Part of a small language model's weights: MLP 768 squared ReLU, biases.
MLP neurons of a small language model. Each row is named by its layer, matrix (up: input weights) and neuron, and shows model dimensions 0-127. Each number is 128 + 24 x the weight over its row's rms, rounded and kept within 0 to 255. Numbers have three digits each.
After each neuron's rows, "fires after" lists the tokens most often just before its 100 highest values on Wikipedia text that the model never trained on.

L3.up347:126153171104126150137126150097132152120112095134092109100153118104101168158129135127116132134138125098134130135151114073119104185115135112114117161148117134140114113150176141168141167067116111145132096141134135142143101169096137170154139152158194137087135137140119100154144138126082121153110089134153115122145104142095134116109081087127098131133093124139121132133119121115153147094157
fires after: " (", "\n", "-", ")\n", ":", "\n\n"

L2.up92:157103060156138140095115172148093146129144149165117114135098105127171094132140164108103092139171132136099103112120100160155175155078139121114131106145155132136143122131106130142144124122119119131093130131111105132152144137125149164158102091111152141123121125172116176157093134111218103105162112136110101113104167161169108132147163125098094095107118144160123151153076113130089120136115
fires after: " M", " m", "ol", "l", "os", " J"

L2.up491:134081102109118136125119157141126116127154156195116126099144126137159110120111121155108116169127117111156141107067082163131127153091102104153147101123076119102138078103161090165127101160151120114119146096156095122172126116124171126140126098105075100118103138150131120143121143096166155127131147162117133137132139114110123115096152114114109085178094104134089177138137143158121135146134
fires after: " m", " le", "e", " de", " M", " Le"

L3.up107:120133190098097082153125123147137106128079128158090106132161143100120132122136140116114092124111163112137132112102166129129143120150171105104125140106120107174125114121157101150128125149110123138107084126108126091139144093104144095102154153105129125119117115127177145152105145115100184134146138147156116102125155138156148137125176096132149114120123147079094134112144120140128091115118
fires after: " l", " b", "l", " L", " R", "if"

L2.up633:104143135164119155174163123133123147135139123175132160132085126150133128084107147132119125149108112129104135153106167180173113142132132126116157085153125106103141107111145149156156119154129102086159129165138140132162147104115085124178108123102115104109118120139139092064099140125143152151136115151123098102086120131125128112093151111092147134134133158125104161108195171151099107122124
fires after: "re", " le", " Le", "he", "v", " E"

L2.up40:143132116129131153132139154104149170171097142111156117134144148141115143155163137141167183114165150077138119148132138097112159112088094123115138117091115131124118130120117149083115129096078132104109176102128143128103108145123152106158131070169107155127128084125128148098153143115103151097144156089125114127157116113120120133092091136081137124140100131100130144179111099160125133139145
fires after: " S", " G", " B", "c", " s", " C"

L2.up330:109136132132171118123137141120084129109164136171102166113106094122131132140152125126122104165143145079105118132147082155105135140104123130129189099104157138108121102122125160139148123170122128190099146137118183116156187172157137114172118111142139100159166126120152124156070142108188143118059157132147109131127141143151108091102113145103123107132117131130115133137132148132121109139104
fires after: " R", "l", "ubl", "r", " J"

L3.up411:141133130129149113166135110132109156125127081113164206114122150103073119118157107126122116118154138115138105149119110108130133151134114148150150121115126144153109124163127146122098146134131123110114092137103129133124064181157097112162135103148121148139126119144132131098113098109112159137074144133141118118138147077121138112112099096096123166120114129142156126131141113140123128148167
fires after: "ed", "en", "d", "er", "ad", "n"

L2.up678:156129125105152123096175150107091155123114109128142108127063131108135113129151108157152098164127114139119141125117153127127158148123113114150122139126166162148090194147131153143118098084139101117150106150122167143153139099142080134111122146151079132087127163116154109164133100149146118124154155162122131126106150157118118142149130085146138120133130125134119139093162182109107139109104
fires after: " m", " f", "o", " F", " B", " re"

L2.up362:070124162123133115126142128072078142101100156124154114142118148098117112151132129109136135154143134124141127153164128134135154086091106140107135095132116104136147132108175148110136113119101146172112163134130137168175100168158076064147136134154132114112139164160119145094109132175127132090128126147125126138146148110141125108102098111122122155143155092130157131127113179180114097106108
fires after: "s", "r", "n", " J", "l", " B"

L2.up360:133175109149178132103154142140137108103095162153120143151148174084163137111145180129141084159113145131132155106150143162135127129132104122155126152102110097090133121094126095078105103149143133146094095118139134107148106073147113105190187132101124097118156131103138145130135117135102143118124124103141164168119116076123110104146151099088123097148126133163166132134141120169105127149123
fires after: " F", "in", " f", "an", "ran", "e"

L2.up707:175090117092178077148146096102095097120124140114140141153158132118132099129126059138121151154134152111137088137092113112173148152149093101135124139114152120124110144115132123142134174134142112130151142137143152153105117139144148137156137141126120151125144101146144125115125128130115127089062130142121071177095125139084166107100171116132107108167136173077091100131150132145146145125132
fires after: "–", "19", "-", "r", " R", " Re"

L2.up372:146161136134145149138132152147127095126092172138150129152079090189125144130161137100130083158104122103148101149136120133125099122126121124125140133162155146133104143102124094097125115155119126132110156151130138108133126120171140138102122110131151073128097099106162098112124131089119152082128143162132121094132077109141140153113117080147101132110126135103158158100112103111124170151138
fires after: " h", "a", " r", "m", " b", " H"

L3.up54:159109167179090127118137127089101154130133133113123121129143132108106118155125143146123079125146171123153137104152136092095146122116121125106114106122136156136137100102096096118124151160085140123157156164117148133104178103162123126158144124170148139118099116167124138124156109098114105151159146158066093138131164131187126109118111134155132138155126119165097132144139121093120174128152
fires after: "l", " Al", " al"

L3.up390:166124121137133097144143100102137116128142116159189145148146167108093126135103128147100114136105110111146143132149094143153137133073118100126140114119126116113162094151156111127101148150126128097172122144109134141135167140160083115139197088145140060155134071122141172081125187146129174154111172142122158107156127096126155117112167121141122145169126128092149131118127105117105111100089
fires after: " F", "re", " B", "ac", "g", " M"

L2.up313:110124101162095132128109146146137137117152130118108107158136136150102157111121150145120142094160110153121144162125161160085132114127149160093126172089099138078153064088144114112151145111163130147113156133185158133118121148098120134167114089148161126132137141109133141105133138120158093109094171107117125112091126141138151095118143123120104097115130153163128138138138150132105160116105
fires after: " o", " sh", "i", "h", " O", " s"

L3.up321:091096125140116128144135107139119171149157124148161148098150051166095086126160115072129151123177116106139133158119136156130132134117124113155091110106126161106147103168098102132112164083125094142101113168117152122076170147134098104106126183122143142124123127109133116140117125166132121147145125158117114140151148141123170120102109163135092134181080129138112155122140137148151077130126
fires after: "it", "n", "r", "y", "t", "el"

L2.up258:073093132140122149155139128126115149169103143160134152148123109105117119090131162142120161148080097133106140125134130122140123136118147098158109150125151151118134119092126139131067106135158106091085125123119143110107155124121126073161111083099081113102100157116132123135163155113146122125125107088095128109195151131148113160172141113150116124120141135175115155119128141143142139168115
fires after: " M", " m", "am", "u", "h", "he"

L2.up513:132102127139138109103130094131136131130114104148125135141155130148141132135116154148142132119127104095149090169108098141187111122135132153122093117164114129091105099076118095144116111115109111125133134158106112150137122154135080143166153161146110107134136156144144183154129140153173153164093123138092120192068139143153112123133086156163082114135140108098100123116185153128132084105115
fires after: " R", " Re", "t", "ort", "e", "d"

L2.up538:148120129106173108091102092131170140134146150148062089136157105149123138172118158129132059087141129102112129148120121103151112117101116137140152102074106114093134098114160126142127141088115126121132152168160156142118149089128096138144126142083120155142153116132140120148109103153132187136135118189153140124093145131132132127142159128133132082152122168159080149123117106121135108093091
fires after: "t", " L", " l", " O", " r", " R"

L2.up12:129135072120117120102095130136150124123108087107153212127131099118117167128146156124135121123127119090153118068124135125126138118154140142119173119133136165169141114155100125091155103164144140119073128157159141159127119104110104124171159123099108130185125145122159113142127190137123147136135127135137163182127159143142170138148128070120157144109104136110130110134119130144102202072120
fires after: " G", " g", " B", " of", " the"

L2.up454:095081151161184094122132125119090111103101130121133156141124171150121144107131120127131127106137156109137170152126113126166107130097154118143096143125100154145144112165148157144105164143146142127138174137124150130142095159169119091160115099095119120161189111137159146118104122144129167123127115086130114110130178146128115136100095085117109129129142141137112165154111146156137071127131
fires after: " E", " J", " F", "er", "n", "E"

L2.up605:092114160129092110104103159098150117094163112124149130161148161144149162183144146132160108156123143124155144148123161132085113098115148149145085174132141105128144122135130123087156096098130087102121093154180108121171131108079136120171158138076154123114131104108177113139128184172137146111124159140133159125121141159134146088132120114102141154132153117123132159159102106077101086135116
fires after: " B", "i", " S", "e", " K", " M"

L2.up635:080113098135111093129160083117131103124127131095129144166112082132112157133080114092179104120108093108107122122150170139099183120121127153108127152138107138151133141117169153111154178104116103113111125131093124107133107156122135082145154147117133093116153134138108183142151098090117135140116150113116147153117094198120131127139120159103113115126144120106148131147131203141132112128147
fires after: " d", " S", "s", "ur", "e", " In"

L2.up592:112138121109108131132120145119156149084155121113122083142111122121149205164145156095134145110166101138095102156172148104101130122116125114137124175130128161137152100100115115136123137140092145125111115083133146131164111159124171085163136114137118094127138128136125146109099168123158116110132112118143148106134127109139135103138157157098139159146106167155112160170105133113080112100103
fires after: " s", "m", " S", "i", "up", " d"

L2.up667:080123132096136120120127129148100103103141144127170119166126145135126130176158116133114136146113127135138125146124152049166129164121145166122147141084063152124144113139153156091129100099097148128107076167130160124170149132160099063159163107126161117104128157120102145129115102132142170149137138089105136119122108146128097131140163121078099116139148111149125121138133096131131135135143
fires after: " d", " M", " D", " S", " B", "D"

L2.up575:065114129116122125139155122158134149115091194139119131147136100162126163165128160140153119140113161102122147119140102150128173111134137153099090136092125132148100151123146133088149139135062104111116140129147175149129131120125117112121130126131081142132142134070158121123114159151114126108140100092086173090090107099106129118140166083102123131103134124104165119121106112094165169113124
fires after: " B", " l", " m", " L", "il"

L2.up24:134126153175152135110148112106148125138124137098050140127120154116130114132115119134166122146175146164142133092154104087140154149112104118123109121128167081093143130090134144113114138129168141147157144144111172116118157135109107149113125129116117169136137120175132144128147089114157102145119133091091083143145132174179165124138114119119134086090118114181126130145166122137089115108081
fires after: " o", " re", "o", "l", "ian", " ex"

L3.up567:131128137131117122119168078147124094129108122092172106189140147119152195145110116114156108141117182093140140137159142108142173134088104091139114123132062130118168090125127182123116117145110117116128123138169128108148134114114139141135155104092098126141126118111124139066144116115133132132114144150176133129128148122130132117111130110101159128132123119129092143141108136158080124135134
fires after: "c", "e", " B", "i", " F", " S"

L3.up361:118113113122112147114147141137134117099109166123121124116140121139138097104120165133096140132106073135079129168126136162163120136168141107139134142087132097133101145134111163106125099111126089110138116123121163106099154120111104179129093105105166147102132072150143097172099121122201167109163135103136121141151159143118074156154123137131142122112174152112110177154184114086115136147084
fires after: "ar", "h", "at", "u", "em"

L2.up47:138155135124128146118179180089101146126127144129163136152118129114163120150121144149119130175093103116119152111113118131115134075110126145106133096127152157113164126104108137090099165147134069159146146138127137111189115149109152083111122113133138128143134109123194122098140131103170143122134115113130137131129113064127105126144141092140124180169119106156165127138108112138112134108144
fires after: " he", " g", " G", "u", "o", "il"

L3.up459:126126136122109121151153156136132159099106122129169170114155144133107050133163110096147131170155127088125113108154150107172183113130128155127098101106117136123137112103125122100160113164142144079147125160117146129129133096111149138132157094111132104152141117176083131054140148111118105095127126126137078135101111147157126136113133093146108153102101149116149097141174139129129127116147
fires after: "g", "h", " G", "b", "p", "iv"

L3.up579:128096143125146125129133089090127102125148137121128141089094184121146149135110139155099118139124091167144097107124122113149162111169173116171138144132117154127132119112145079119113139101121136085108113137084150138178110175137104094110119141116078143118145111088127164137122105138145156132105095119156113142143164129153123145125129114120143143120125139185200143133117133158127096098133
fires after: "en", "er", "im", "6", "2", " A"

L3.up754:135124130103118136138144107115106163102098167150099123113110078146143107123135106130094139137154135131159101135108172121106141105123113134109072089158135131115115128087099126103130085143139082137087146125141181154146122130197116127116143145180174127150118131139112122154137111127126152075111153149115121143174171133159112111125131136111095175137115115119134117117109115148156072154115
fires after: "l", "s", " Al", "is", "il", " al"

L2.up347:156097145093177115149120150160173138111112138151129118119121139143120119162127118132072124196122105144117140112111143133108117172140152117114159119079114175117146161097147153121165121149095142157087072095112108108128102111152139127110137048138093119122082140076081163156122132128153127146125124158122116103079144137085172133128108107146105078116129150130134137151099131153144140109111
fires after: " R", " M", " m", " r", " h"

L2.up363:143124096143119089139157150152102097151121126129125151145119160102143167144135121127129137142068125090127117115138067115098106109087126107078088137115121153101115129131071111144137153140122156130115113176102139077156103166109146138125141147128150135122130115146149156150101198131123184092126109129119153155129114110152135112145076094147148125163113137081151124129107148172143156094165
fires after: "\n\n", " G", " h", " d", " s", " g"

L2.up435:153096106126094137131122099139112140143123122175161111130153136175128108140122122084139078157123146117141136146118080172171131106085116137161112140168125146106138085154136142135155175103149102179159132121120090110136126135149157134153085114141173164186133131110105121091116169165165120110124122137125137137101118092148116120144111143122090117145100117132134148107138115148116116132101
fires after: "r", " ar", "el", " an", "al"

L2.up25:133159150102125139126150165132142138157150152135141154131088099150130128122185082126159133149110160088129140112137156153137123119112128143137099115124166139159092152129138142105160118121128113117127098146128141127147181161165140110106134089112163128100136136087075123117153142120166118092133134094108090086135151125109153138134127110144142114088141130092137133136127139105127209097139
fires after: " b", " B", " G"